config.yaml
n_layer: 14
d_model: 320
vocab_size: 8192
positions: "rope"
rope_fraction: 0.25
qk_norm: false
attn_scale: 0.125
bias: "all"
init: "normal"
grad_clip: 1.0
warmup_steps: 200
schedule: "wsd"
batch_tokens: [32768, 65536]
seq_len: 1024
MLP neurons of a small language model. Each row is named by its layer, matrix (down: output weights) and neuron, and shows model dimensions 0-95. Each number is 128 + 32 x the weight over its row's rms, rounded and kept within 0 to 255.
A block is one neuron, or neurons of one layer that tend to fire together. Before each block is what it responds to, as a language model described it from the Wikipedia text at the highest values.

Description: End of given name
L11.down64 [125 161  82 138 111 147 108 117 139 166 123  80 150  90  97 152 138 146 122 153  84  88 131 145 123 141 146 125 122 123 109 113 129 197 100 138 148 167 118  93 157 116 113 183 149  91 106 117 116 138 172 121 145  98 144 125 154 229 150 130 150 157  63 105 147 119 110 108 122 105 182 124 129 100 122 154 175 178 141 106 129 149 132 111 148 158  83  80 154 121  89 117 134  79 129  56]
L11.down91 [ 97 109 166 101 149  74 107 148 134  88 106 107 124 120  85 128 140 125 176 121 134 144 150 135 124 184 163 145 105  81 113 154 142 194  93  87 137 137  99  93 110 150 174 116 106 174 158 122 199 168  98  83 133 111 146 129 170 151 128 129 161 118  99 136  95 164 152 121 155 178 181  92  70  88 159 123 152 178 150 107 130 160 172 185 111 133  72 161 140 105 152 142 126 158 138  41]
L11.down103 [114 156 137 144  66  86  81 141 154  83 178 113 111 148 152 157 151 103 102 179 104 114 104 141 123 109 190 137 102 119 152  76 132 152 122 180 172  98 164 162 212 196 151  68 122  97 166 107 112 156 101 165 153 158  74 178 101 159 129  90 164  86  84 138 163  77 108  85 149  94  63 110 114 111 142 176 111 141 141 121 115 125 149 124 157  49 136  36 105 131 111 114 107  65  92  64]
L11.down191 [117 113 149 132 107 130  96 111 150  94 139  95 130 117 192 125 161  89 115 110 133 102 123  96 136 114 181 151 105 103 155 109 124 153 143 118 163 135 144 113  81 113 133 155 124 197 181 103  73 146 143 124 169  82  98 157  99  97 102 116 131 126 118 156 162 167 120 112 104 102 144 146 110  88 186 112 127 121 161 144  79 156 131 170 120 116 206 133  81 132 128 134 171 120 105 103]
L11.down199 [211 168 132  88  97  86 124 158 147 117 122 131 141 114 128 174 102 152 148 111 120 143 184  79  71 108 115 169 157 126 136 113 108 149 153 124  99 136  90 142 175 132 135 159 154 178 162  73  93 169  61 100 114  83 106 164 166 167 170  78 144 124 167 149 170 101 101 147 148 197 109 105 130 111 129 123 180 132 105 170 123 108 116 115  86 157 123 112 158 106  76 176 129 124 158 104]
L11.down239 [125 163 192 181 118  85 108 119 142 142  86 141 184 142  57 158  61 135 142 159 167 145 148 151  88 172 244 132 116 108 124 176 154 159 134  58 106 131 167 110 134 129 127  99 124 157 113 104 175 152  90 120 128  68 110 139 160  87 122 148  75 196  78 177 110 123 131 163 113 121 120 132  68 145 150 119 115 140 146 153 168 155 131 113  74 144 145 138 178 145  89 122 125 104 127 150]
L11.down269 [107 142 164 133 162 145 111 142 164 134 109 113 129 129 106 102  88 156 168 152 137 163 171 103 123 120  88  63 131  68 145 144 130 117 111 118  97 104 184 178 155 140  74 129  96 114 121 114 143 134 120 127 140 125 154 125 125 108 164 110 159 106 147 166 117 110 107 139 143 129 175 158 159 139  99 104 145  99 120 111 122 139  96 137  70 149  76 147 181 218 173  46  72 164 118 130]
L11.down342 [111  88 138 158 110 166 122 126 173  95 151 153 155 167 132 112 146 114 129 172 156 155  81 144 131 138 116  94 152  84 140 110 143 133 129 101 150 101 154 121  74 145 110 115 131  61 165 157 128 117 114 103  77 115 161  80 119 108 152 157 134 136 149 189 113 153 101 126 153  84 139 143 161  76 128  49 134 160 145 162 119 140 119  77 122 127 108 107 140 170 158 124 150 134 107 120]
L11.down385 [157  76 155  84 167 138 157 157  57 184 126 146  87 124  54  70 100 152 154 128 162 144 139 138 137 114 119 168  98 111  83  93 126 146 193 101 130 157  88 126 126 144 159 141 140 216  80 105 130 146 140 107 127 157 127 142  98 110 116 158 158 151 114  97 111 117 146 147 114 142 122  86  97 123  83 138 132 138 103  66 145 140 116 113 128 153 171 205  95 131 160 153  88 158  74  78]
L11.down448 [127 120 179 155  72 119  98 128 120 121 135  39 125 152 109 114 131 123 126 139 113 194 145 120 167 121 166  82 118  85 108 180 133 134 119  39 122 110 101 123 167  84 104 144  83 176 136 100 155 152  93 127 175 152 138 139  79 146 133 171 145 192  72 129 182 128 109 146 127 136 146  66 144  92 147 124 132  87 163 133 157 118  79 130 137 128 137 100 135 160 148 152 121 106 204 181]
L11.down755 [103 114 120 189 115 113 136 158 120 151 146 169  83 131 146  86 116  62 103 100 140 136 160 121 127 129 255 124 110  57 147 143  68 129  97  43 129 185 188 154 134  73  98 113 134 138 100  97 128 149 133 109  69 160 106 214 131 156 110  87 135 118 123 110 140 124 143 105 130  86 130  86 120 212 170 211 148 168 171 112 162 160 165 106 159 145 130 103 114 164 151 181  94 145 101 124]
L11.down781 [136 104 118 108 125  82 139  74  89 158 168 184 160 105 131  79 117  79 122 119 120 124 139 137 157 124 195 193 133  60 136 121 124 156 117 159 133 153  96 146 185 143 134 108  59 103  75 151  97 157  96 147 133 111 129 120 151 144 127 101 144 126  69 100 179 101 178 123  88 116  88 150  72 128  93 113 155 111 163 180 111 152 177 116 135 165 158  87 141 113 136 151  80 161 140 120]
L11.down964 [164 105 187  64 117  82 118 121 131 149 117 199 122 158 115 186 107 162 148 187 152 168 118 126  88 213 166 128 162  79 155  96  85 101 157 121 144 147 127  86 146  96 144 145 141 126 121 123 122 148 112 108  98  99 179  97 101 145  61  98 157 120  88 163 136  98 186 126 121 126  96 115 137  75 130  96 148 130 155 119 112 141 102 189  73 196 148 155 136  81 145 132 114  73 149 128]
L11.down965 [143  96 155 168 121 130 131 164 158 133  87  87  69 100  98 185 163 124 160 168 149 130  95 181 189 118 102 132 147 126 143 114 162 103 138  76 169 129 118 119 102 128 154 132 174 150 136 110 126 168 143 113 146 129 187 144 185 111 141 158 166 157 112 142 122 147 158  86 132  77 132 151 116 103 126 158 115 143 132  99 113 131 136 116 103 164 132 119 143  52 148 110 111 114  87  94]
L11.down1060 [132 146 103 160 167 173 187 148  92 114 139 117 117 125 156  99 160 140 105 101 102 139 109 174 155  93  87 166 168 104  68 106 103  88 127 121 116 128 119  74 107  67 121  71 155 126 142 122 180 136  85 166  93 130  86 127 100 128  97 182 121 101 144 129 156 123 108 124 136 117 108 117 124 138 114 175 151 133 122  44  90 157 132 143 169  69 146 131 105 117  88  79 121 124 208 151]
L11.down1111 [118 105  94  93  94 142 103  64 120  76 147 144 124 129 155 123 146 180 144 134 131 122 147 102 117 133 149 141 157  48 105 125 151 144 175  80 120 119 147 150 191 154 164 109 180 124 151 148 108  70 145 160  90 140 141 130 165 147 140 127 159  60 156 198  88 107  98 146 136 110 189 121  83 150 142 120 224  98  78 105 135 111 107  97 112 155 169 194  97 131 168 100  84 106 143 110]

Description: List item separators
L6.down302 [105 137 156 101 162 190 121 136 162 109 101 118 143 120 150 124 175 113 121 132 126 166 155 101 146 122 202 113 149  83 174 116  94 160  65  93 118  99 143  97  93 166 134 138 169 134 145  58 116  77 163 159 179 116  93 117 138 117  93 163 125 122 137 171 128 111  93 193  80 134 127  88 151 129 175 141 161 135 166 156 140 135  91 110 164 148  73 150 138 128 136 114 137 125 118  91]
L6.down1186 [148 159  89  77 112 175  89 169 121 156  99 144 137 176 179 120 105  45 155 162  89 117 222 138 128 134 221 111 121 121 145 112 123 105 130 114 124 139 169 125 118 159 119 145 177 141 107  77 133 205 118  93 108 121 144 100 154 128  92 127 139  75 153 114  87  83 113 145 120  98 100  92  79  63 143 175 115  73  87 148 135 121 112 112  92 220 144  77 140 142 119 108  60 138 115  89]
L6.down1188 [111 124 123  75 147 122 169 171 115 202 171 166 106 159 105 147 126  83 102 113  60 122 199 128 121 186 198 143 137 141 126  89 131 127 128  89  98 170 164  79 139  79 156 139 147 167 178 121 118  90 155 124 154 178  85 124 137 104 126 100 119  78 172 131 143 114 139 114  41 156 124 124 110 136 143 129 134 133  70 166 107 136 126  69 147 136 162 115 116 183 145 167  81 147 142 100]
L6.down1222 [168 131 157 184 152 164 173 110 122  94 122 118 162  72  77 126 104 138 195  33 142 165 107 146 176 151 220  94 105 123 127 125 199 149 108 135 122  87 168 158 164 139 136 102 154 151 155 172 159  63 111 143 126 151 163  90 141  75 147 145 161 104 107 137 118 122  74 176 102 157 152 129 137 140 147  99 154  91 156 116 133 128 164 112 125 106 147 112 130 117 131 118 119 121 154 151]

Description: First-name final pieces
L6.down128 [205 136  93 156 130 137 155 124 137  73  99 110 160 127 124 110  71  98 141 177 138  87  82 133 100 151  99 143  65 126 127 135 158  94 116 157  95 166  92 161  98 104 165 147 133  97 209 136 112 121 114 172 132 106 128  76  82 204 137 182  93 141 153 170 118 162 158  93 112  78 170 129 114  97 132  99 162 125 101 168 133 110 111 112  82 192 131  82 105 152 180 170 120 142 129 112]
L6.down160 [135 146  62 117 132 138 103 115 127  89 131 142 146  89 113 122 105 120 138 100 128 195  89 157 137 172 104 112 127 185 100 124 126 107 133 121  91 108  98  88 170 187 127 150  95 124 118 153 147 113 128 152 145  97 144 118 163 115 106 142 112  79  72 127 101 134 153 127 139 109 165 182 140 143 120 130 138 147  82 125 116 151 180 148  86 159 153  57 115 125 125  83 134 152 164 113]
L6.down343 [155 137 111 106  99 116  70 132 102 133 107 128 147 130 117 100 156 130 192  79 130 130 170 182 122 186  86 202 164 109 189 103 180 184 134 110 100  40 162 135 124 103 101 100  92 132 167 114 109 110  91 159  96 106 145 123 140  95 166 188 160  90  93 167 129 114 126 154 142 107 152 119  78  93 163  52 133  79 134 169 122 149 134 118  50 114 122 143  95  61 113 154  64  82  78 119]
L6.down931 [156 162 152 138 137  47  93  98 125  97  83 164 185 133 162 203 157  69 141 138 208 113  93 137 123 135 163 129 145 112 187 118 117 140 117 117 180  78  72 190 161 108 106 130  91 161 168 148 135 153 125 140  97 115 150 166 125 157 152 185 133 141 178 117 118 154 129 169  82 133 127 162  89 111 128 115 105 181  99  96 143 127 129 179  95 137  87 123  64  82 158 139 130  85 131 140]

Description: Three-digit number chunks
L3.down246 [135  78 128 112  75  91 147  88 174 104 168 107 183 126 101 148 118 100  91 102 111 187 118 103 185 145 203 127 198 130 149  89  68 124 115 135 178 171  97 111 123 133 145 124 141 143 113 121 114  69 123 119 121  92 159 190 112  87 123 126 141 129 190 170 175 109 127 157 154  79 127 198 135  86 128 158 137 113 163 160 145 128 101 129 151 176 189 105 150 124 144 185 103 109 164 103]

Description: Year prefix digits
L11.down14 [143 112 124 151 111 104  87 100 113  52 138  96 118 120 145 120 158 138 157 188 112  96 148 126  95  86  88 116 138 127 120 132 132  65 158 196 106  94 100 107 160 151  51 150 103 141 171 143 127 189 110 116 137 214 147  46 132 135 169 101 155 151 124  99 103 202  77 119 120 171 169 150  49  93 137 150 146 127 170 120 116 148 159 151 136 131 127 147 195 117 112  56 184 169 139  76]
L11.down28 [165  94 104  98 158  96  98 134  66 186 132 111 152 115 111 165 139 120 127 118 130 104 103 140 137 195  87 142 114 133 144 116 124 156  99 192 173 150 113 120  95 125 128 129  82  78  84  77  90 155 120 160 132 158 218 132 122 111 126  99 145 116  98  91 112 121 182 173 169 124 153 133  89 169  58 186 128 145 156 129 118 145 130 130 186  98 105 177 186  92 110 168  87 140 164 176]
L11.down69 [163 125 170 132 111 144  78 132 155 156  95 156  86  88 103 158 116 130  26 136 145 112 126 172 148  99   8 171  98 148 128 126 107 119 142 106 166  36 144 143 121 122 144 137 107 167 120 109 151 114 191 156 110  76  89 125 113 120 150 160 141 114 133 125 138 144 145 171 151  63 128 119 144  73 114 113 101  76 139 130 127 131  92 107 183  76 131 131 123 132 162 167 111 178 145 136]
L11.down98 [117  96 101 182 193 140 166 130 124 102 181  93 122 144 121 104 102  99 100  91 131 150 105 117 166 169 141  85 110 109 130 118 166 158  85 118 111 150  90  82 153  70 130 138  99 125 147 154 110 113  58 124 171 173  57 123 127 116 122 120 152 109 181 157 133 140 143 122 119 213 140 167 165  84  90 123 137 101 203 141 131 158 212  78 114 178 128  75 162 154 143 130 111 134  86 101]
L11.down110 [112 132  63 125 129 166  97 192 160 134 136 108 121 132 158  72 168  78 111  58  90 158  49 160 132 124 125 171 155 178 115 146  98 135 133  82 114 138 145 124  94 139 106 135 134 127 151 158 103 109 146 132 132  69  67 129 120  94  89  63 115 109 205  97 183 121 144  92 143 100 147 116 107 126 155  98 100 191 159 122  72 118 156 143 160  31 129 173 105 106 219 129 155 158 192 157]
L11.down346 [ 74 104  75 119 120 152 143 150  83 153 141 179 108 104  72  91 149 128 129  94 129 168 158 108  99  85 161 112 121 119 170 130 143 109 150 142 147 139 116 139 189  73 101 143  97 134 123  86 121 135 127 184 159 113 106 151 159 112 151  89 155 145 154 113  76 123 109 139 113 132  80 131 158 101 167 113 175 121 106 171 119 105  74 106 113  92 139  54 107  79  53 174 149  92 136 147]
L11.down384 [133  62 137  84 150  45 103 104  99 113 108 104 117 127 136 119 115  90 154  15 183 114 201 100 123  90 176 107 126  80 139 124 129 113 154  99 166  99 133 104 135  90  92 112 106 176 118 112 116 160 130 134 150 134  84 126 160 139 142 138 115 157 142 130 155 150 125  82  88 111 101 168 115 139 146 164 155 159  62 129 112 132 105  94 125 103 108  73 115 131 211 120 117 148 113 142]
L11.down478 [ 90  86 139 123  87  96 168 157 146 109  98  88 107 133 164 127 129 139 113  77 156 202 135 124 136 114 214 115 143 140 121 176 136 153 170 181 144 105 136 129 149 100 131 133 159  75 142  90 152 156 167 134 110  90 161 128  91 120 114  99 194 124 195 170 123  96 160 138  99 150 113 143 167 156 125 140 138 129 166 204 145 172 156 103 186  92 146 160  97 162 136 179 132 197 108  55]
L11.down617 [151 125 100 100  99 130 106 120 127 116 122 138 125 182 145  89 139  68  56 107 169 135 153 111 124 115 229 133 109 115 117 196  90 198 125 104 119 104  64 144 117 133 114  76 112 159 166  90 103 155 160 125  97 154 184 117  77 150  81 121 172 128 110 157  81 133 149 127 109  94  51 136  66 177 108 123 178 147 108 163 107 127 146  90 148 116 149 140 139 110 113 139 108 112  44 128]
L11.down622 [131 111  96 147 120 121 136 127 140  90 193 129 156 167 142 145 153 156 125 203  95 127  82 141  84 112 116 189 130 166 174  67  98 157 122 185 121 135 161 140 115 143 149 145  95 111  76 142  97 154  89 136 170 135 116  93  98 139 149 105 151  99 183 138 158  65 150 101 181 131 120 120 142 108 132 123  85 148  85 122 208 135  84 123 126 185  51 129 164 160 137 164 127 121 166  92]
L11.down686 [ 87  63 108 163 126 154 180 101 130 115 131 136 136 115 151 130 113 124  87 129 125 154 145 104  63 124 200  56 177 138 126 137 131 137 117 187 115 138  90 133 135 109  86 134 127 173 168 123 143 111 127 101  94 140 161 129 132  91 166  85 119 157 160 123  79 140  93 130 156 101 151 114 113 128  91 149  77 151 111  61 137 132 127 118 138 145 174  77 140  91 176 137 169 114  95  43]
L11.down853 [138 165 143  82 142  95 120 141 126 117  81 101 119 172 118  99  99 162 146 100 122 116 139 159 115 161 237 135 129 201 132  73  70 172  73 161 134 101  95 151 132 102 137 119  90 116 130  65 118  87 117 135 112 116 171 169 102 143 116 111 141  99 128 109 156 166  86 125 145 160 194 115 137 127 157 148 119 147 137 118 145 144 148 128 117 152 122 156 193 128 154 176 118  79  96 179]
L11.down884 [111  93 161  96 105 151 105 165  91 103 130 131 149 110  81 163 122  56 125 107 132 159 131  81 146 171 185 137 126 122 148 150 175 129 142 142 113  98  48 154 118 121 118 169 157  83 113  77  90 138 148 167 163  79  94 165 113 153 118 127 158 105 185 119 151 154 144 120  99 144  56 197 131  82  84 188 114 120  97  79 117  81 136 138 111 131 102  42 123 114 131 106 138 158 110 127]
L11.down975 [124  68 127 155 136 103  96  79 127 120  96 109 141 126  98 108 128 114 131 106 151  84 151 134 144 101 124 156  69 141 148 141 111 188 161 162  59 150 149 142  85 156 117 108 145 136 139 120 142 162 201 165  90  75 107 136 159 177  52 118 183  94 115 129 191 153 134 140 115 153 138 140 105 142 188 154 138 117 126 106 136 194 146 129 101 127 115  65 181 114 158 132 141 152 123 145]
L11.down991 [135  82 120 116 122  98  91 126 157 172 138  99 162 145 128 154 147  56 147  75 136 112 114 133 137 132 255 131 153 148 173 165 101 112 115  87 185 101  99 138 143  51 153 115 101 157 148 153 119 115 143 132 114 125 125 139 128 156  53 128 155 106 170 164 140  85 114 118 146  91 150 141 130 122  65  97 133  89 134  94 136 208 153  89 114 152 108 107  77 130 114 139 102  80 142 129]
L11.down1001 [172 144 139 119 114 112  89 122 107  51  99 128 125 117 168 121 131 154 143 103 133 153 106 135  24 102 187 119 130 125 127 149 178 163 119 130 131 102  95  92  61 135 110 197 110 191 150 138 160 147 112 162 122 137  99 156 104 168  99  95 140  77 168 172 154 131 138 139 165 153  69 123 126 153 129 167 132 118 102 148  85 113 173 131  92 150  80 142 121  70 151 171 156 152 165 149]

Description: Conjunctions and word endings
L3.down1032 [120  96 151 160  91 165 126 109 124 182 112 113 159 133  89 126 107 189  60 161  93 181 138 119 162 131  94 178 166 168 102 108 166 101 163 137 166 116  88 110 136 101 166 240 156 166 143 158 109 195 114 141 132 129  83 124 101 139 184 127 144 156  93  95 119  93  87 130  95 133 117 143 138  99 176 109 183 113 114 147 152 124 161 141  72 179 145 164 182 141 121 119 188  63 117  86]

Description: First-name word endings
L3.down911 [130  89 145 111 137 105 118  90 187 111  89 127  73 109 142 154 111 114 147 135 112  76 139 128 191 127  49  98 110  60 159 139 127 169 110  62 195  80  84 129 146 119 149 120 143  74 136 163 154 214 178 165 158 161 138 152 205 140 138 181  91 171  82  94 123 143 111 144 123 141  96  99 144 111 143 137 161 151 140 129  60 115 130 124  69 119 130 112 147 154 112  93  77 143 115 153]

Description: Dates in narrative text
L6.down54 [136 130 118 143 111  94 129 195 118  89 112 113 140 158 140 104 119 102 106 140  94 129  93 108 148 142 242 120 135 179  61 104  87 130  30 212  96 141 137  82 152 152 133 129 156 166 157 114 174  94 166 148  84 124 148 215 106 106 154  68 103  97 181  73 176  98 143 160  90 114 129  74 111  95 162 136 108 166 173 172 110 115 120 118  36 111 141 128 136 180 143 160  79 169 108 129]
L6.down583 [125  95 109 160 162  93 140 124  94 115 165 179 128  83 116  54 152  39 134  99 147 105 106 101 137 118 231 145  69 158 170  80 131 132 142 205 113 171 145 159  66 163 157  85 164 149 141  88 126 169  93 169  74 120 137 121 167 131  74 120 128 105 137 153 125 107 152 117 141 115 125  97 139 108 152  97 120 125  77 145 119 126  79 127  55 158 151 116  86 118 103 107  91 117 106 116]
L6.down644 [161  96 101 132  93  88 123 101 170 135 181 113 132 204 170 122 113  91 113  87 129 129 172  27 129 180 135 114 122 161  97 172 174 181 164 111 202  92 149  99 129 102 136 137  75 121 124  50 116 130 145 135 166  96 136 202 133 123 105 127 133 172 108 110 126 138 126 163 100 151 141  99 138 146 123 127 120 168 147 125 114 192 117 147  98 138 112 104 112  85  87 115 121 183 130 135]
L6.down905 [103  74 107  98 101  76 146 115 105 108 158 175 162 119 172  61 101  39 148  75  32 122 207 111 174 112 109 109 156 128 163 132  75 126 134  73 122 170 173  98 119 187 130 112 114 188  83  74 159 106 167 120 131 169 135 114 110 164  96 125 123 159 100 189 109 104 128 145 125 134 143  59 157 135 138 188 102 107  67 141 119 119 117  94 150 144 157  76  86 159 139 105 109 162 132  64]

Description: List connectors before next item
L11.down43 [177 104 133  99 101 152 207 214 135 170 119  65 113 128 125 147  58 141 190 207 170 105 122 159 122  91  99  99 159 100 147 227 112 169 101 112 145 105  57 130 128  80 193 180 153 125 161  90 138 116  90 150 114 149 150 113 107 125 159  99 128  31 178 121 161  51  89 127 111 135 139 146 165 207 163 124 112 164  69 123 101 141 175  94 146 147 165 114 124 126 132 142 128 114 113 133]
L11.down154 [105 145 131 175 107 160  39 172 106 122 120 181 115 142 155 136 145  95 139 171  86  52  89 113  58 117  14 107 141  71 144 114  75 154 144 159 109 126 124 158  99 157 125  99  94  80 139 143 164 159 152 116 137 168 113 111 100 158 141 114 139 131 157  72 148  92 183 139 184 130 156 147 133 128 142 147  89 134 138 127 141  80 100 131 137 144 140 148 143 107 145 136 113 167 105 181]
L11.down290 [138  97 128 156 119 122 101 187 113 114 172 141 146 168 113 195 125  83 134 111 132 126 142 188  89 111  74 153 140 150  87 101 115 142 117 124  73 115 166 124 133 109 120 106 120 124  95 123 140 143 111 208 167 104 167  96 168 151  91 112  98 106 151 175 106 152 111  90 166 131  57 102 111 140 132 123 134 168 122 154 107 160 143 111 115 191 241 114  70 153 210  83 140 152 122 117]
L11.down297 [177 141 149 127 171 152  95 134 120 140 113 128 112 139 134 164 121  86 136 119 120 134 187 128 108 192 250 151 116  76  97 138  83 199 157 139 129 130 114 134 184 165 113 137 147 186 125 103 143 107 110 100  98 120 128 116 122 130 114 132 118 105 135 129 147 132 129 101 101 167 138 116  82 115 112 132 163 138 108  81 122 137 127 131 179  83 157 116 168 117  77 123 123 168 122 154]
L11.down312 [110 132 109 136 201 187  97  80 120  90 188 134  80 152  87 179 167  88 124 244  73 118 140 130  89  94 129 133 142 178 121 176  73 163 160  96 121 177 167  75 127 118 151 168 101 137 135  91 170 150 108 122 146 166 134 152 110 130 147 139 167 115  72 153 107 108 125  65 144  74 129 147 173 113 132 112  58 130 128 118  92 152 131 130  96 113  68 124  72 130 110 163 116  62 146 132]
L11.down454 [119 168 122  98 190 185  67 125 151 139  62 129 148 109 152 142  78 165 113 111 101  89 130 149 114 144 150 121 110 119 122 106 119 107 149  63 114  93 124 188 142 139 221 118 121 142 142 123 106 138 129 115 161  66 164 126 118 132 139 115 123 195  35  88 121 163 149  93  73 127 140 194 102 110 128 124 172 117 125 168 160 140 143 135  91  84 106 129 162 159 122  96 198 114 146 109]
L11.down517 [177 193  72 168  94  76 155 205 168  69 123 129 194  74 108 110 177 169 142 158  89 118 113 103 129 160  83 121 106 175 117 164 130  94 143 169 177 178 133 131 184 150 171 130  96  76 150 151  87 158 151  98 172 111 147 152 126 177 182 120 135 118 125 119 112 142 107 143 100  87  95  88 111 156 160 154 163 155 132 131 152  95 113 188 128  78 119  76 147 150 140 141 109 120 130 110]
L11.down594 [126 115 158 100 162 184 139 142 122 113  86 175 129  91  78 115  69 105 157 180 119 160 112 118 118 154 151  68 174 127  49 145 149 138 179 134  97 140 126  86  72 159 126 121 176 119 128  54 115 123 131  83  84 117 121 128 135 102 125 123 137  75 178 142 192 161  92 117  67 153 150 122 149 205 117  81 136  90 128 101 151  77 134 115 103 113 122 129 124 192  97 185 168 108 110 127]
L11.down616 [147 124 106 156  73 136 167 138 158 193 118 171 105 136 129 118 113 123 140  75  80 122 160 150 105 109 125 155  77  91 135  83 141 194 108 174  90 108 110 152  59  66 122 148  77 144 163 101 135 107  78 198  99 129 120 123 118 194 112 156 118 172 141 182 111  95 132  62 113 146  80 172 112  87 152 146 133 181 138 115 124 103 115 144 145 133 138 121 120  76  79 177  94  74 143  98]
L11.down641 [167 119 195 121  65 146 145 142 149 139 126 161 131 176  81 155 130 138 184  34 121 171  92 168 149 137 161 112 141 122 122 143 123 124  72 120  87  99 141  95 120 102  76 160 139 150 152 100 137  91 142 145 200 136 121 101  88 130 110 137 114 160 122 138  79 166  60 117  78 120  86 162  56 109 150  59 113 175 161 200 120 121 167 152 153 125 130 101 165 123 136 138 102  80 153 145]
L11.down646 [149  96 167  86 115  98 166 109 124 136 169 204 174  66  94 160 140 131 121  65 109 198 134   5 127 103 178 133 110 174 133 141 146 113 123 110 151 119 120 112 169 131 153 134 126 173 204 151 167 136 115 116 140  74 128  88 129  97 134 156 129 108 137 128 116 121  52 160 152 174 123 162  99 138 156 152 164 167 125 216 154  78 162  97 136 127 151  81 151 113 185 110 124 163 123 111]
L11.down673 [169  78 176 126 137 103 128 110 108 116 140 152 120 122  57 179 167 121 136 158 137 193 156  89 126 141  73 133 151 157 168 131 100 174 117 112 121 125 139 135 153 122  85 192  95 143 147 137  64 198  98 109  90 116 161 110 170 157 110 165 105  85 191 118  89 153 121 156 155 178 127 132  56 107 110 112 128 181 145 105 176  65 167 153 109 177 165 145 167 174 127 108 136 149 176 127]
L11.down832 [ 94 102 107 172  79 163 136 147 117 146 156 112 131 161 146 120 111 133 153 126 128 108 132 134 121 137  19  73 157 167 117  82 130 145 149 121 156 142 105 110 191 185 129 187 212 114  44 134 110 143 131 116 149  69 180  96 212 120 153 132  79 104  78  57 118 131 165 131  94  75 107 173  69 121 143  87 122  90 160 133 140  98 144 144 132 109  54 109 140 136 117 166 112 101 131 128]
L11.down938 [128  99 119  99  85 174 140 110 122 114 142  75 152  87 140  96 137 107 173  94 192 168 136  96 147 123 114  70  96 138 142 149  95 105 133  82 141  97 148 151 104 114 135  99 112 109 191 167 112 109 150 149 102 187 100 142 129  84  61 165 119 172  80  92 172  67  94 146  99 109  61 161  67 104  68 163 156 177 114 175 148  66 142 108 171 154 110 135 120 159 157 110 135 132 177 130]
L11.down1117 [ 72 117 137 132 180 146 115 131 106 156 131 139 104  92 149 146  85 101  70 122  82  97 143 131  87 116  97 122 119 106 137  81 161 128 143 139 107 107 162 117 122  79 140  64  96 200 143 107 130 127 169 129 142  87 113 135  67 142 150  96 149 177  87 130 164 185 109 121 136 112 151 110 116  64 122 131 121 132 101 108 153 131 221  91 103 127  82 120 137 153 161 136  94 114 132 122]
L11.down1142 [165 191  88 147 102 120 106 123 169  72 132 151 141 136  79 173 155  78 112 140 144  71 145  85 123 184 161 139 148 156 149  79 123 128 127 145  98 132 149 141 182 161  71 166 129 157 122 132 102 164 100 165 153 140  90 159 130 143 116  71 164 137 142 146 173 104 118  90 121  54  92 100 100 138 177 155 116 160 156 142 126 143 169 189 135 116 140 107  62 108  62 142 102 123  82 122]